MLP neurons of a small language model. Each row is named by its layer, matrix (up: input weights; down: output weights) and neuron, and shows model dimensions 96-223. Each number is 128 + 24 x the weight over its row's rms, rounded and kept within 0 to 255.
After each neuron's rows, "fires on" lists the tokens most often at its 100 highest values on Wikipedia text that the model never trained on. A number after a token or word is its count.

L3.up1168 [109  86 136 151 131 118 137 119 146  95 140 129  77 118 114 119  99 154  97 164 132 139 128 114 148 135 145 144 101 146 125 116 192 105 127 148 161  88 124 117 123 149  94 147 105 117  72 102  83 127 152 119 125 103 124 115 115 135  94 153 141  94 153 153 129 120 166 177 106 111 125 107  87 121 157 114  83 111 115 161 197 117  94 103 114 122 138 101  92 140 113 152 171 160 137 132 134 142 119 137  92 140 126 134 169 127 125 140 113 148 128 153 112 142 151 145 133 119 155 148 132 110 107 156 137 118 160 132]
L3.down1168 [170 134 100 142 109 127  87 186  73 120 106 155 150 161 123 145 142 105 118 137 142  92 135 161 101  99 127 131 167 124 131 136 120 130 112 131  84 138 180  92 108 133  92  53 146 155 145 129 147 133 128 106 164 119  93 169 130 151 124 124 130 166 112 124 132 135 119  82 133 136 130 106 141 120  79 106 148 167 160 107 128 134 156 141 146 127 148 111 123 111 115 122 113 127 120 125 115 183 160 118 154  95 103 108 104 144 149 132 160 137 105 127 158 114 138 120 137 120 106 128 119  78 138 106 103 135 122 173]
fires on: "an" 33, "al" 12, "and" 10, "ign" 6, " Second" 6

L2.up727 [148  88 104 150 124 106 125  73 103 101 109 164 134  44 115 129 165 123 165  91 150 118 101 125 127  92 138  97 123 102  77 136 147 125 128 154 102 146 130 160 128  94 114 108 123 141  89 119 139 116 136 133 132 125 131 120 126 131 114 110  87 170 135 173 145 157 131 146 170 129 117 106 122 170 143 133 119 161 117 133 161 162 155 106 112 128 130 117 140 191 119 108  72 146 111 145 175 131 139 138 145 115  90 110 155 143 141 109 160 107 164 124 124 126 126 156 131 123 134 163 121 138 124  96 127 127  97 118]
L2.down727 [ 98 133 127  68 144 110 119 145 126 163 147  85 165 194 133 114 100 140 124 148 151 171 114 160 135 183 136 133 113 147 165 126 108 159 123 118 140 106 123  86 120 144 107 145 164 123 141 140 101 133 135 142 106 135 142 127 113 132 131 175 148 106 136 122 138 127 156 126  67 152  90 119 124  88 123 101 167  96 121 153 133 107 145 190 138  99 124 117  54  89 130 128 141 126 129  95  85  94 124 112 123 125 120 113  88 110 112 138 133 131  86 154 157 114 133 123 133 136 135 120 148  91 146 157 113 149 153 184]
fires on: "n" 16, "er" 12, "ores" 8, "ources" 6, "ill" 6, "i" 5

L3.up212 [125 102 129 101 119 134  94  94 106 135 136 174 151 138 110 124 136 144  93 115  65 141  98 163 110  97 110 142 121  62 155 137 189 161 135 165  97 142 131 136 140 103 108 126 140 136 143 122 155 159 150 135 142 134 141 137 143 126 160 142 122 118 118 133 119 133 113 118  93 120  89  90 162 131 130  90 130 143 118 148 135  91  86 100 118  91 137 162 135 123 118 137 163 111 143 108 127 119 136 102 110 109 129 141 122 114 145 114 143 148 129 117 105 118 127  99 134 209 107 121  93 184 120 167 147 121 106  86]
L3.down212 [112 100 117 149 118  97 159 117 165 132 114 119 117 115 169  93 103 125 162 110 135  97 161  92 112 149 132  81 102 163 109  73  84  90  89 119 160 138 116 137 123 140 157 158 162 126  77 144 115  98 103 150 121 106 125  83 111 164 147 129 138 151 149 112 118 165 146 158  89 129 133 162 127 131 134 136 128 120 101 113 115 151 159 142 118 164 102 123 137 103 146 125 119 143 135 128  98 143 120 136 129 148 149 174 104 135 113 136 139 120 101 184 123 144 157 156 119  59 128 140 162 136 136  78 137 144 168 148]
fires on: "an" 21, "io" 13, "co" 7, " bar" 7, "ar" 5, "que" 5

L2.up1031 [118 135 125 130 145  77 167  86 107 162 123 136  87 136  94 134 141 137 120 115 124 136 124 109 120 107 160 110 131 108 110 134 159 142 146 142 139 123 106 136 104 109 125 170  76 142 100 151 102 136 136 134 126 158 121 187 128 115 145 113 143 153 132 137 108 107 131 138  95 119 119 124 158 102 125 147 109 142 165 130 141 118 128  86 122 160 107 167 127 133 119 146 122  95 100 150 137 147 134 129 130  91 126 137 102 126  79  90  81 130 112 142 149 174 121 145 130  63 154 128 136 150 148  83 101 137 157 117]
L2.down1031 [124 124 137 131 129 141 123 137 161 115 115 140 175 126 123  95 136 117 129 112 133 107 128 113 159 170 100 144 134 132 136 147 124  52 138 140 122  97 109 163 151 135 158  97 161 126 126 119 117 153 134 149 110  96 142  87 116 132  89 113 121 103 118 120 118 153 131 105 157 119 123 124 116 158 111 124 152 111 123 129 118 141 128 154  97 125 122 111 126 137 145 129 138 120 175 121 147 106 142 120 117 143 145 136 150 169 209 155 139 127 148 127 111  88 143 139 129 177  93 171 133 111 149 125 164 149  95 110]
fires on: "u" 15, "age" 14, "o" 8, "ood" 7, "le" 6

L2.up844 [122 135 139  99 106 169 135 151  86 131 100 136 136 155 123 129 113 115 100 122 140 105 146 166 138 128 139 127 115 167 136 158 128 155 126 111 148 121 145 133 127 140 102 147 135 137 133 160 149 169 111 130 147 131 101 139 137 131 109 105 142  92 152 111 152 162 133 109 124 109 152 162 135 110 184 123 124 144 139 112 141 118 135 101 169 141 136 180 136 105 137 115 147 134 160 151 116 150 128 155 132 129 131 108 149 117  88 112 166 108 148 134 134 164 112  85 118 110 134 175 125 126 102 151 129 144 111 115]
L2.down844 [140 124 125 174 131 130 145 109 193 119 184 194 125 122 127 105 128 144 109 130 151 157 132  99 105 119  99 126 106 157 142 102  85 139 128 162  95 129 110 163 123 124 113 114 115 110 161 127 143 116 107 122 119 115 156 129 138 102 161 137 119 128  81 122 118 115 123 142 112 122 171 119 132 152 100 103 143 103 114 165 148 155 124 149 110 124  98 131 132 156 122 136 133 154 114  77 135 137 101 140 132  95 126 134 128 125 146 138 100 138 124 103 100  82 109 173 113 134 121  93 122 150 144 103 148 137 155 134]
fires on: " May" 26, "b" 11, "ay" 8, "-" 6, "j" 5, "an" 5

L2.up559 [127 119 123 155 123  89  98  73 148 102 134 128 158 111 153 109 111 125 151 131 143 117  99 136 164 132 113  95 132 140  89 151  92 136 166 151 116 150 114 113 147 162 146 157 108 153 147 139 178  79 103 156 134 135 167 118 134 126 120  97  95 114 149 119 159 133 138 101 107 125 112 108 153 137 163 119 165  92 139 100 158  93 117 129 121 130  79 102 147 106 126 162 144 131 119 138 134 152 183 106 103 140 131 118 122  85 115 125 140 157 143 108  95 131 119 187 115  90 142 148 167 166 124 150  78 146  78 142]
L2.down559 [135 102  99 104 125 116 137 149 159 126 136 134 129 111  88 120 140 147 127 153  98 170 127  95  94 114 108 142 109  91 135 111 188 102 150  94 162 110 165 127 139 115 147 127 118 106 141 120 135 121 126 105 121 113 104 161  77 155 138 158 153 103 106 116 105 100 115 154 104 146 102 129 136 111 126 102 112 127 177 124 161 134 129 150 133 133 200 128 165 139 128 122 110 110 116 124 137 106 108 143 157 116 115 169 116 156 191 140 155 168  97 136 161 148 107 117 116 119 133 143 123 140 135 117 145 113 120 126]
fires on: "ens" 14, "u" 12, "ign" 11, "é" 9, "se" 8, "um" 7

L2.up1152 [141 171 118 156 183 121 111 142 126 157 146 109 132 121 147 117 110 104 129 136 110 117 129 161 122 131 114 157 158 110 128 117 152 134 121 163  68 132 143 133 133 116 143 145 152 122 118 120 119 142  98 123  76 127 132 118 163 134 133 168 131 115 151 113 120 100 159 143 138 163 129 190 141 117 108  94 123 146 123 144 149  94  95 113 114 127 136  85 109 158 138 148 125 110 141  91 128 146 141 154 131 170 138 150  87 147 131 107 142 163 153 181 153 128 142 132 129 161  97 116 106 135 128 128 121 115 119 142]
L2.down1152 [120  85  98 128  75 142 143 121 143  45 129 116 118 105 122 146 115 118 123 124 163 108 105 115 135 156 168 124 116 143 114 113 106 132 128 128 141 141 118 133  95 121 100 133 105 123 132 139 122 115 106 122 151 105 153 105 138  68 132 138 107 160 111 108 167 122 103 119 107 120  87 125 103 152 143 158  99 150 149 144  82 135 176 124 139 177 111 115 155 104  84 143 152 127 114 149 126 102  98  74 149 131 119 150 139 144 157 152 141 123 126 132  84 128 123 166 121 110 169 113 117 130 141 145  80 143 132 120]
fires on: "or" 16, " State" 11, "." 9, "and" 8, "ac" 5, "ief" 5

L2.up296 [154 133 148 149 135 127 137 119 148 161 110 103 134 152 125 106 104 139 114 156 120 181 127 120 127 123 122 152 129  96 108 134 110 162 156 133 106 103 103 115 116 125 142 156 118 111 136 130 117 157  85 111 120 109 122 142 125 104 119 147 100 102 165 132 153 151  86 173 102 112 103 135 165 128 121 127 110  84 117 128 130 155 177 148 147 159  94 104  79 148  96 121 128 141 142 132 134 121 121 139 157 172 148 131  99 130 118 102 124  78 137 160 119 131 100 130  66 136 166 142 181 140  94 131 121 125 105 166]
L2.down296 [149 124  93 125 113 144 100 129 119 132 147 155 132  73 143 162 148 145 137 130 120  67 148 124 138 156  97 111 121 156 126 137 186  90 114 132 113 116 131 149 135 143 118 106 135 142 110 109 106  83 166 148 152 150  96 155 141 132 144 111 120 123  84 109 126 122 139  96 160 174 110 137 123 157 157 163 117 173 116 120 139 111  86 126  98 133 143 106 172 110 178 137 122 145 116 122 131 119 105 100 127 135 127 118 170 138 154 147 131 111 103 116 147 111 130 139 141  99  85  97  90 135 166 136 126 121 116 113]
fires on: "ess" 18, "um" 13, "ant" 10, " Europe" 9, " invest" 8

L3.up667 [150 146 111 160 136 155 134 106 131 151 119 114  90  70 135 129 133 135 114 147 119 147 120 114 145 112 162 126 100 139 104 107 115 170  83 103 156 100  77 150 129 113 144 112 126 102 123 105 117 172 132 155  84 112 143  88 148 157 124 111 155 140 137 107  80 129 114 130  65 109 122 163  75 117  81 151 119 110 127 144 142 137 144 134 142 127 158 116 136  79 135 137  96 158 164 123 155 108 131 113 158 135 153 132 150 156 110 119 138  95 120 113 100  94 129 155 130 141 151 121 141 146 142  85 125 150 124 122]
L3.down667 [130 100 107  95 133 117 147 133 115 119 143  88 151 160 120 128  95 120  98 144 134 111 132 117 119 161 125 118 174 168 146 116 160 126 154 165 115 143 107 132 138 157 154 132 136 174 146 124 144 109 159 116 125 108  72 161 120 108 131 135 125 102 118 164 137 116 140 105 163 135 138 114 164 170 159 114 118 143 135 123  95 107 140 152  97 144  99 119 134 143 104 135 176 128  95 138 137 110 154 141  88 102 100 109 103 110 135  91  56 130 125 172 115 133 100  84 123 130  93 138 121 150 113 137 145 125 108 152]
fires on: " as" 14, " it" 12, "/" 11, "ed" 9, " val" 5

L3.up246 [ 88 125 153 161  95 130 129 129 147 160 117 126 132 106 150 154 191 114  91 151 138 130 174 116 104  94 136 107 159  96 193 138  97 127 149 116 121 145 115 131  99 109 122 145  96 106 140 112 134 124 158 134 148 129 163 147 121 151  93 104 173  85 176 148 132 146 147 144 133 148  67  93 108 126 145 130 153 179 183 150 138 134 104  81 144 133 151  69 129 133 152 103 120 131 121 146 126 122 106 120 100 130 155 108 120 136 113 130  94 169  84 147 130 109  89 141  80 123 113 149 161  94 158 137 159 121 149 132]
L3.down246 [136 150 115  96 186 113 124 141 126 120 169 128 157 108 101 133  96 176 183 143 143 155 106 129 133 155 133 170 134 129 123 127 141 154 107 156 147 125 112 123 132 127 125  86 136 149 120 128 147 119  85 150  94 141 103 112 141  93 144 121  83 137 126 115 163 125 149 112 105 138 134 167 118 161 115 143 138  99  71 113 105 150 176 154 114 110 121 141 110 150  83 141 108 145 123 109 121 160 125 125 148 112 126 124 108  66 105 131 160  82  93 140 134 143 150 121 163 105 126  75 151 128 110 108 140 139 124 152]
fires on: "h" 14, "v" 13, "th" 9, "ap" 7, "i" 7, "ñ" 5

L3.up118 [121 103  92 124 111 135 116 170 127 117 169 108 143  90 122  88  84 143 136 109 117 147 136 131 119 139 166 143 142 156 159 137 181 104 156 129  76 156 148 138 161 118  57 110 153 145 152 123  89 141 145 114 120 122 131 163  99 159 133 129 119 158 149 146 151 113  92 127 145 138 128 115 140  82 119 187  74 118 137 119 128 123 139 122  89 139 123 109 181 131 154 131 141 126 129 105 116  96 192 122 141 110 116 137 134 147 164 177  98  98 160 165 162 162 146 155 150  98  98 140 125 155 120 154 124 116 153 170]
L3.down118 [144 163 127 127 157 107  99  97 110 152 114 127  65 149 124 152 161  91 131 129 129 121 151 145 113  98  82 115 132 135 131 125  75 129  97 165 154 115 105 165 109 114 186 161  91 125 133 154 122 135 144 155 139 110 115 119 131 104 151 110 158 147  94 100 100 128 140 121 126 102 104 105 113 135 126 120 160 122 115 123 125 123  96 148 164 137 140 116 102 114 127 157 155 133 128 167 109 165 116 130 136 118 109 117  97 128 108 148 146 126 139  72 150  91 166 142 125 168 131  84 159 136 137 148  96 125 101  99]
fires on: "iss" 14, " US" 14, " Arts" 12, "ieutenant" 10, "o" 6, " Royal" 6

L2.up832 [108 115 129  81 164 175  87 103 151  70 124 185 173 160 105 150 109 111 129 161 131 150 140 149 128 123 142  94 128 128 108 128 161  88 125 144 159 125  87 103 118 113 134 149  81 156 156 137 128 123 156 127 152 118 116 133  98 109 152 128 127 134 131 124 115  90 112 188 123 130 109 102  95 150 145 131 129 138 176 125 128  91 123 142 123 165  96 130 151  92 126 150 155 142 205 132 167 110 145 122 137 103  98 120 114 123 124 117 166 104 141 150 149 134 182 136 128 154 100 160 142  94 142 144 104 135  87 122]
L2.down832 [178 152 150 184  79 129 156 148  97 170 150  93  96 112 166 116 152 142  89 103 109 123 118 137 112 114 120 157 145 113 164 122 128 127 161 117  97 139 123 143 137 101 126 118 157 132 122 122 104  91 128 140  93 143 130 135 202 148  68 147 115 137 141 105 150 173 146 102 126 136 116 144 176 122 166 109 142  85  72 141 146 134  97 116 146 107 156 113 108 163  97 121 140 119  78 130 100 124 116 132 137 174 128 125 113 143 118 188  66 135 109 116 115 137  96 127 104 113 142  85 159 195 120 130 139 135 141 126]
fires on: "as" 25, "ers" 16, "os" 7, "er" 6, "tle" 5

L2.up720 [147 137 101 143 151 154 120 148 113 112 105 169  85 159 151 128 150 128 106 101 107  92 121 103 134 125  92 158 114  85 137 142 128 138  98 181 112 123 131 141 151 110  79 137 162 125 141 168 169 150 108 104  97 131 167 120  99  97 155 155 113  93 123 167  98 113 134 158 150 152 122  84  97 121 111 105  83 109 117 109 149 158 135 137  67 103  93 169 137 115 119 127  87 145 125 128 145 126 164 141 122 115  98 127 145 137 137 158 135 144 152 110 156 128 199 161 121 131 147 129 123 148 128 119 112 100  97 114]
L2.down720 [121 112 141 133 104 137 136 135 150 122 141 113 153 130 112 128  85 131 141 146 153 169 108 141 138 120 136 105 132 168 144 171 131 116 146  96 126 112 130  93 100  97 160 106  85 159 119 101  97 106 130 136 133 109  63 152 127 164 118 104 162 143 134  60 146 141 122 146 131  96 139 182 145 105 155 162 174 132 116 130 108  74 110 117 151 100 119 107 101 148 114 140 171 138 151 127  92 142 114 148 111 108 154 133  96  96 121  98 108 118  97 151  95 155  87  85 105 141 131 131 173 134 154 116 128 146 182 169]
fires on: "ire" 28, "ics" 8, "way" 6, "ry" 5, "ric" 5, "ath" 5

L2.up709 [ 91 104 172 127 154  99 131 152 156 141 146 129 126 123 128 125 156 124 133 116 134 108 122 113 134 164  91 133 115 161 139 134  95 174 141 116 157 167 125 126 119 109 121 128 114 123 129 124  82  98 107 128 112 119 132 150 137 108 135 161 111 106 115 139  90 149 121 144 111 107 113 131 118 113 173 124 158 153  76 159 158 146 126  99 106 145 125 114 176  98 133 100  98  95 107 128 139 152 137 136  90 155  56 164 152 107 117  74 169 132 159 154 120 137 134 129 107 104 114 147 106  84 125 188 129  96 164 165]
L2.down709 [155 135 116 132 119 141 138 132 111  93 159 140 147 101 141 104 141 139 144 137 146 115 121 113 189 138 165 153 136 107 143 177 152 103  96 117 140 123 117 121 162 102 153 140 104 125 123 113 160 160 154 109 138 165 158  96 117 114  79 136 117 161 138 125 115 137 101 133 186 159 104 154 116 155 143 144 110 123 176 112 131 113  69 121 107 133 147 157  98 167 136 140 126 139 171 130  73  92 109 120 155 114 133  78  92 143 140 162  99 141  67 123 141 140 110 127 143 131 164 124 133 179 140 110 117 153 112 126]
fires on: "ing" 29, "ec" 13, "av" 7, " char" 6

L2.up201 [132 160 166 117 143  98 108 120 147 142  84 157 109 147 111 116  99 129 165 140 125 114 119 104 152 105 129 105 155 144 170 141 149 102 125 112 135 121 121  84 149 126 108 143  91 106 128 167 134 122 103 112 143 108 119 141 141  94 111 121 144 152  98 159 122 145 150 156 105 118 142 134 106  98 103 142 136 108 125  93 154 109  68 106  81 133 162  86 125 171 135 135 120 115 149 104  98 134 116 114 100  97 126 112 134 118 108 124  92 148 148 129 178 119 107 146 112 126 144 103 138  96 115  76 116 170 141 145]
L2.down201 [ 94 109 122 122 119 171 152 159 157 138 179 132 101 128 169 137 170 139 147 151 119  96 139 156 114 150  99 143 110 157 113 103 133 122 139 154 109 100 118 118 114 119 159 112 122 155 122 105 114 138 134 110 121 148 101 127 122 148 146 154 134 144 114 118 147  97 150 120 185 146 110 116 162 153 171 128 118 139 142 172 127 115 148 119 140 127 114 143 141  68 131 161 110 116  96 145 145 104 124 130 132 155 106 167 107 121 144 124 166  98 124 142 106 160 116 100 137 137  95 100 149 138 111 169 108 112 125 103]
fires on: " |" 30, "l" 13, "ry" 6, "apt" 5, "e" 5

L3.up560 [110 138 139 137  74 130 140 120 120 100 185 107 118 134 106 115 120 153 143 122 134  75 140 108 130 191 165 153 108  89 158 104 132 123 121 127 137  86 126 149 126 126 134 130 189 147 137 123 108 132 145 121 136 119 110 133 130 110  91 116 120 135 149 138 138 117 119 129 141 128 118 116 148 108 118 154 130 150 133 147 125 162 160  87  96  85 138 140 166 170 161 140 131 101 189 160 165 147  79 133 131 137 139 199 150 127  87 104 126 111 122 153 105 106 140  92 112 103 106 103 123 151 132 142 160 119 163 136]
L3.down560 [174 135  75 131 128 160 138 160 150 125  48 162  98 129 119 131 126 119 121 139 146 145 146 156 188  96 110 104 157 164 123 141 119 118 153 147  99  86 118 120 132 125 147 137  60 102 125 131 112 145 114 113 141 128 120 112 108 143 187 151 122 120 108 129 148 157 104 130 159  90 115 159 109 152 120 156 100  94 161 118 142  67 107 156  93 155 118 128 110 175 132 181 128 113 124 102  95 105 151 111 104 125 109 106 126 131 134 162 101 155 127 147 120  95 114 131 130 148 124 133 161 119 138 150 102 110 108 167]
fires on: "===" 25, "-" 8, "am" 7, "o" 7, "ond" 6

L2.up66 [117 118 154 109 106 132 135 154  90  85 134 145 127  93 142 136 156 116  97 118 116 125 111  94  74 180 109  96 155 144 102 138 119 128  80 155 135 106 141 120 169 145 104 103 148 153 123 147 166 138 136 111 107 165 127  94 130 110 158 150 136 152 149 116  87 170 134 110 102 105 189 131 132 157 109 152 145  61 134  94 148 148  84 134 109 138 109 137 118 166 132 139 118 141 144 123 128 140 101 118 123 190  96  89 126 119 162  71 147 134  83  94  86 145  94 139 115 160 104  89 122  90  92 129 160 102 108 112]
L2.down66 [163 141 126 121 101 112 153 128 135 134 124  80 104  77 123 132  89 109 127 131 128 159 115 123 114  90 124 104 100 140 105 117 101 110 122 108 109 154 118 142  85 139 144 123 113 145 129 164  99 136  80 163 132 118 148 103 123 130  92 114 102 121 108 124 136 118 168 146 142 143 130 130 169 119 136 187 103 166 146 118 120 149 117 121 142  72  90 124 115 136 155 118 125 148 131 151 156 124  77 130 122 120 114 101 165 204 102 106 147 108 143 160 118 137 109 127 159 111 129 112 151 131 163 121 124 143  98 110]
fires on: "-" 51, "al" 8, " " 5, "ost" 4

L2.up847 [119 130 112 110 143 165 180 144 148  96 153 140 118 141 104  77  81 147 139 153  71 161  73  87 127  94 141 130 139 156 128 113 176 166  84 145 106 115 153 122  84 140  93 123  90 114 125 144 122 155 145  92 119  90 126  94 123 106 142 109 138  90 119 113 106 124 104  95 100 190 180 136 165 124 146  91 128 102 117 130 172 110 135 114 128 100 157  89 127 124 111 118 131 113 126 117 161  92 115 139 118 142 129 123 124 115 140 127 129 152 138 146 125 125 138 159 125  78 117 148  93 146 147 157  97 129 115 144]
L2.down847 [148 123 105 119 130 101 104  94  70 149 105 159  95 131 164 175 164 127 121 131 175  98 169 181 148 133 146 128 112 107 129 105 107  98 142 103 146 148 129 112 148  82 186 126 153 117 120 107 102 104  93 124 129 113 126 180 147 138 117 139 135 147 130 130 125 131 153 143 140 115  89 159 103 138 144 140 125 120 133 124 132 105 140 130 147 139 136 151 128 131 173 160 116 147 104 160 107 135 125  96 124  94 112 100 116 155 122 100 104 110 120 154 136 123 133 104 144 133 136 138 181 142  88 109 137 144 135 108]
fires on: "omp" 13, "ature" 11, "ast" 9, "le" 9, "ew" 5, "amp" 5

L2.up886 [152 150 135 142 128 143 209 120 153 106 110 162 107 134 156 123 117 121 146 152 149 115  90 139 149 148 113 157 127  95 122 132 153 143  90  98 129 102  95 123 125 168 113 117 115 117 142 127 160 161 137 128 187 137 159 120 154  74 165 125 150 157 162  96 136 106 132  98 128  99 119 142 119 122 125 126 121  67 114 123 126 109 102 107 129 100  98 113 150 103 127 147 116 127 107 128 125 124 134 139 178 100 122 135  97 164  94 127 155 157 118 170 129 124 174 153 153 147 126 152 133 152 117 144 130 143 125 128]
L2.down886 [140 135 100 119 118 109  77 122 131 137 164 117 133  98  87 125 126  95  93  80 121 153 147  87 132 119 140  84  98 121 125 134 142  92 164 190 100 121 111 115 105  84 168 121 134 166 130 168 109 108 121 121  78 112  77  87  78 144  94 109  82 114 100 133 106 138 133 123 139 194 159 123 147 138 138 127 117 179 162 149 145 149 165 158 153 134 145 122  81 122 112 138 158 108 167 129 137 144 130 146 113 150 116 118 131 121 142 147 109  94 135 111 159 144  96 149 114 113 135 108 124 119 123 121 127 111 116 122]
fires on: " x" 16, "ations" 13, "ices" 11, "s" 9, "ance" 4, "ich" 4

L2.up372 [115 155 131 114 119 159 122  94 133 122 110 154 146 145 141 148 155 118 101 134 142 115 170 134 149 136 182 109 111  71  97 131 156 115 124 127 136 124 137 148 110 135 122 149  88 191 118 107 115 166 138 127 139  77 128 138  96 128 145 124 108 114 132 134 183 136 115 154 156 119 102  80 154 137 105 121 144 112 142 151  85 134 147 103 130 126 137 148 155 161 116 114  88 114 152 150 111 163 141 138 136 148 158 131 134 119 129 195 105 104 128 132  99 132 141  94 147 137 166 152 124 145 120  78 150 109 102 111]
L2.down372 [141 156 117 163 131 131 138 140 155 113 142 102 169 171 174  93 131 146 109 132 163  93 117 151 109 122 109 109 105 133 137 155 111  97 123 125  94 185 112 146 124 146 106 123 137 114 115 165 105 120 145 101 153 173 132 149 108 144  93 125 128 167 198 138  55 129 162 128 158 126 126 166 105 135 143  98  78 129 146  91 137 136 145 155 130 143  63 128  94 144 103 120 151 143 131 146 110 132  95 131 161 133  78  97  80  94 152  92 114 100 125 139 153 184 129 128 131 112 116 144 103 163 135 148 104 138 110 123]
fires on: "al" 39, "it" 9, "ow" 7, "ill" 6, "ance" 6

L3.up90 [158 127 150 111 106 113 151 107 129 115 140 148 136 148  80 141 166 136  98 125 123  98 149 161 115 114 149 131 136 125  98 131 107 153 124 123 122 128 109 135 111 134  97 115 116 119 138 116 141 126 155 139 127 163 166 138 133 144 136 168 156 165 117 108  91 133 122 124 148 143 142 119 120 118 157 150 155 133  93 137 128 106 103 109 128 141 145 106 149 118 101  68 142 112 131 124  95 101 112 116  64 143 115 151 133 138  64 113  95 145 119 155 157 149 124 133 142 140 159 151 171  74 170 114 111 140  98 160]
L3.down90 [128 115 165 130 128 133 132 157 125 122 129  74 100 123 161 182  86 177 119 146 139 136 110 108 116 159 145 128  97 138 122 121 154  83  88 150 111  78 157 108 129 110 132  95 152 119 128 105 147 118 128 114 137  70 103 135 132 131 105  74 120  93 120 136 117  89 132 133 110 121 156 103 125 103 140  86  97 144 138 155 137 125 135 121 130 152  90 167  88 123 133 146 116 132 138 137 138 146 118 155 127 132 122  83 137 123 139 118 133 121 145  65  95 111 158  87 109 149 129 152  92 167 112 134 119 111 133  96]
fires on: " of" 13, "ab" 12, "ach" 11, "ep" 9, "ran" 9, "or" 8

L2.up781 [140 119 139 147 134 134 151 132 117 168  94 102 163 110 111 152 112 126 130 127 141 127 103 118 136 104 138 138 122 174  73 154 174 116 168 127 183 154 151 139 126 115 159 182  99 124 105 138 152 151 155 118 175  99 121 142 145 143 113 155 111 135  99 140 185 109 167 130 106  96 124 150 175 111 139 105 162 129 130 104  94 105 121 123 150 132  89 101 139 140  95 121 129 138 117 120 173 105 129 116 126 139 125 185 103  86 148 143 108 154 171 110 121 195 102 104 133 127 152 100 104 167 137 109 145  86 101 102]
L2.down781 [137 141 152 145 153 136 101 129 145 124 128 149 101 173 127 121 180 115 128 113 126 140 133 139  95 115  89 116 115 121 189 123  94 138  70 117  91 127  79 137 193 156  94 109 157 104 157 132 125  96  95 126  89 163 145 146  77 116 120  94 115 134 185 142  61 100 121 139 122 118 114  94 139 135 108 115 142 153 126 172 139 152 130 107 154 100 107 155 100 146 142 136 118 131 174 166  90 120 139 143 103 140 144  81 116 127 160 119 182  79 119 125 133  93 117 160 128 106 135 169 143 125 142 141 135 145 136 119]
fires on: "ing" 17, "s" 14, "e" 10, "+" 10, "u" 9

L3.up321 [102 153 145 147 118 149 147 119 109 140 171 156 124 124 119 136 137 159 150 173 113 132  99 178 115 151 130 109 154 106 125 166 117 138 111 165 109 109  91 134  83 143 153  90 130 157 113 144 170 128 106 144  91 144 146 119 125 126 107 131 138 149 123 140 128 117 147 175 120 152 115 153 170 105 142 109 164 101 140 160 129 120 118  80 105  78 170 124 135  99 142 108 128 136 159 137 133 143 129  85 127 114 141 120 122 136 156 137 112 154 112 155 158 122 138 108 113 149 136 124 140  82 173 132 136 139 122 128]
L3.down321 [124 111 153 137 125 112 115 116 148 129 126 107 109 117  98 153 129 124 130 107 137 118 141 121 150 151 104 101 133 121 128  66  93 170 124 112  83 115 166 146 178 102  85 162 119 116 113 119 161 111 153 131 154 105 114 135 143 115 112 138 105 123 157 110  84 126 111 108 149 161 124 128  96  98 118 148 110 147 111  78 149 105 117 152 160 166 104 120 155 180  95 148 150 108 140 119  95 118 141 119 124 134 107 118 153 133  97 144 166  87 168 131  87 122 116 106 111 121 136 109 150 136 110 139 118 130 150  92]
fires on: " tr" 24, "ed" 11, "al" 9, "ion" 9, " After" 7

L2.up717 [136 133 102 163 102 144 115 163 154 140 106 118 122 103 130 144 131 161 109 107 130 113  92 128 119 102  94 153 107  82 116 122 160 113 122 119 142 123  89 116 125 140 121 131 143 140 130  89 127 130 149 109 150 133 128 142 153 118  99 169 144  95 121 126 124 149 123 114 146 110 122  92 208 107 152 133  83 142 122 121  87 111 150  84 119 144 108 148 160 149 167 114 116 123  99 157 114 126 157 160  95 142 126 122 112 111 139 122 100  88 138 142 160 132  89 155 112 156 143 150 162 136 127 111 135 138 148 119]
L2.down717 [109 141 153 121 154 105 132 127 127 112 146 132 118 131 101  99 128  87 140 147 144 127 177 118 127 152 162 104 126 157 146 147 120 143 112 129 133 137 176  96 121  97 134 146 135 154 115 140 142 114 122 149 108 132 134 132 120 130 176 127 121 175 121  98 147 107 119 122 122 114 142 141 112 138  98 107 149 119 164 123 166 130  94 146 130 114 188 132  94 119  83 127 146 112 164 126 102 128 129 109 139 163 133 158 147 169 123 128 152 166 123 166 115 103 164  80 143 114 131 130  93 129 154 123 100 125 122 148]
fires on: "s" 32, "ra" 11, "ason" 8, "ine" 8, "in" 7, "r" 5

L3.up665 [133 155 119 128 123  94 107 128 124 112 135 149 132 149 110 152 137 133 111 145 125 131 142 121 104 138 146 120 131 120 134 148 128 131 172 159 116 104 134 185 138 148 126  63 169 127 119 100 126  92 139 153 137 139 156 151 143 132 105 128 102 131 117 149 137 151 134 133 119 112 135 157 119  78 136 118 121  95 130 162 101 176  85 170 108 143 165  47 149 150 141 170 116 124  90 186 132 121  71 121 109 115 108 112 124 111 125 115 135 138 113 137 162 114 143 133 111 166 129  97 143  55 127 141 101 117 118 127]
L3.down665 [ 87 156 140 160 116 110 178 152 121 167 147 144 203 110 137  88 140  99  98 106 108 119 140 119 124  80 126  78 125 123  94 145 160 144 136 147  86 124 118 101 119 124 156 116 129 114 118 121 137 115 115 121 142  98 135 115 155 143 109 142 163  88  86 119 137 136 157 129 117 138 102  90 168 169  77 136 145 103 130 119 151 143  90 115 126 110 131 140 113 132 147 124 138 134 141 132 117 106 148 149 165 103  80 179  97 145 147 147 124  68 153 104 117 136 119 142 135 118 115 133 105 128 112 123 157 107 147 177]
fires on: " " 40, "O" 7, "-" 6, " for" 4, " fact" 4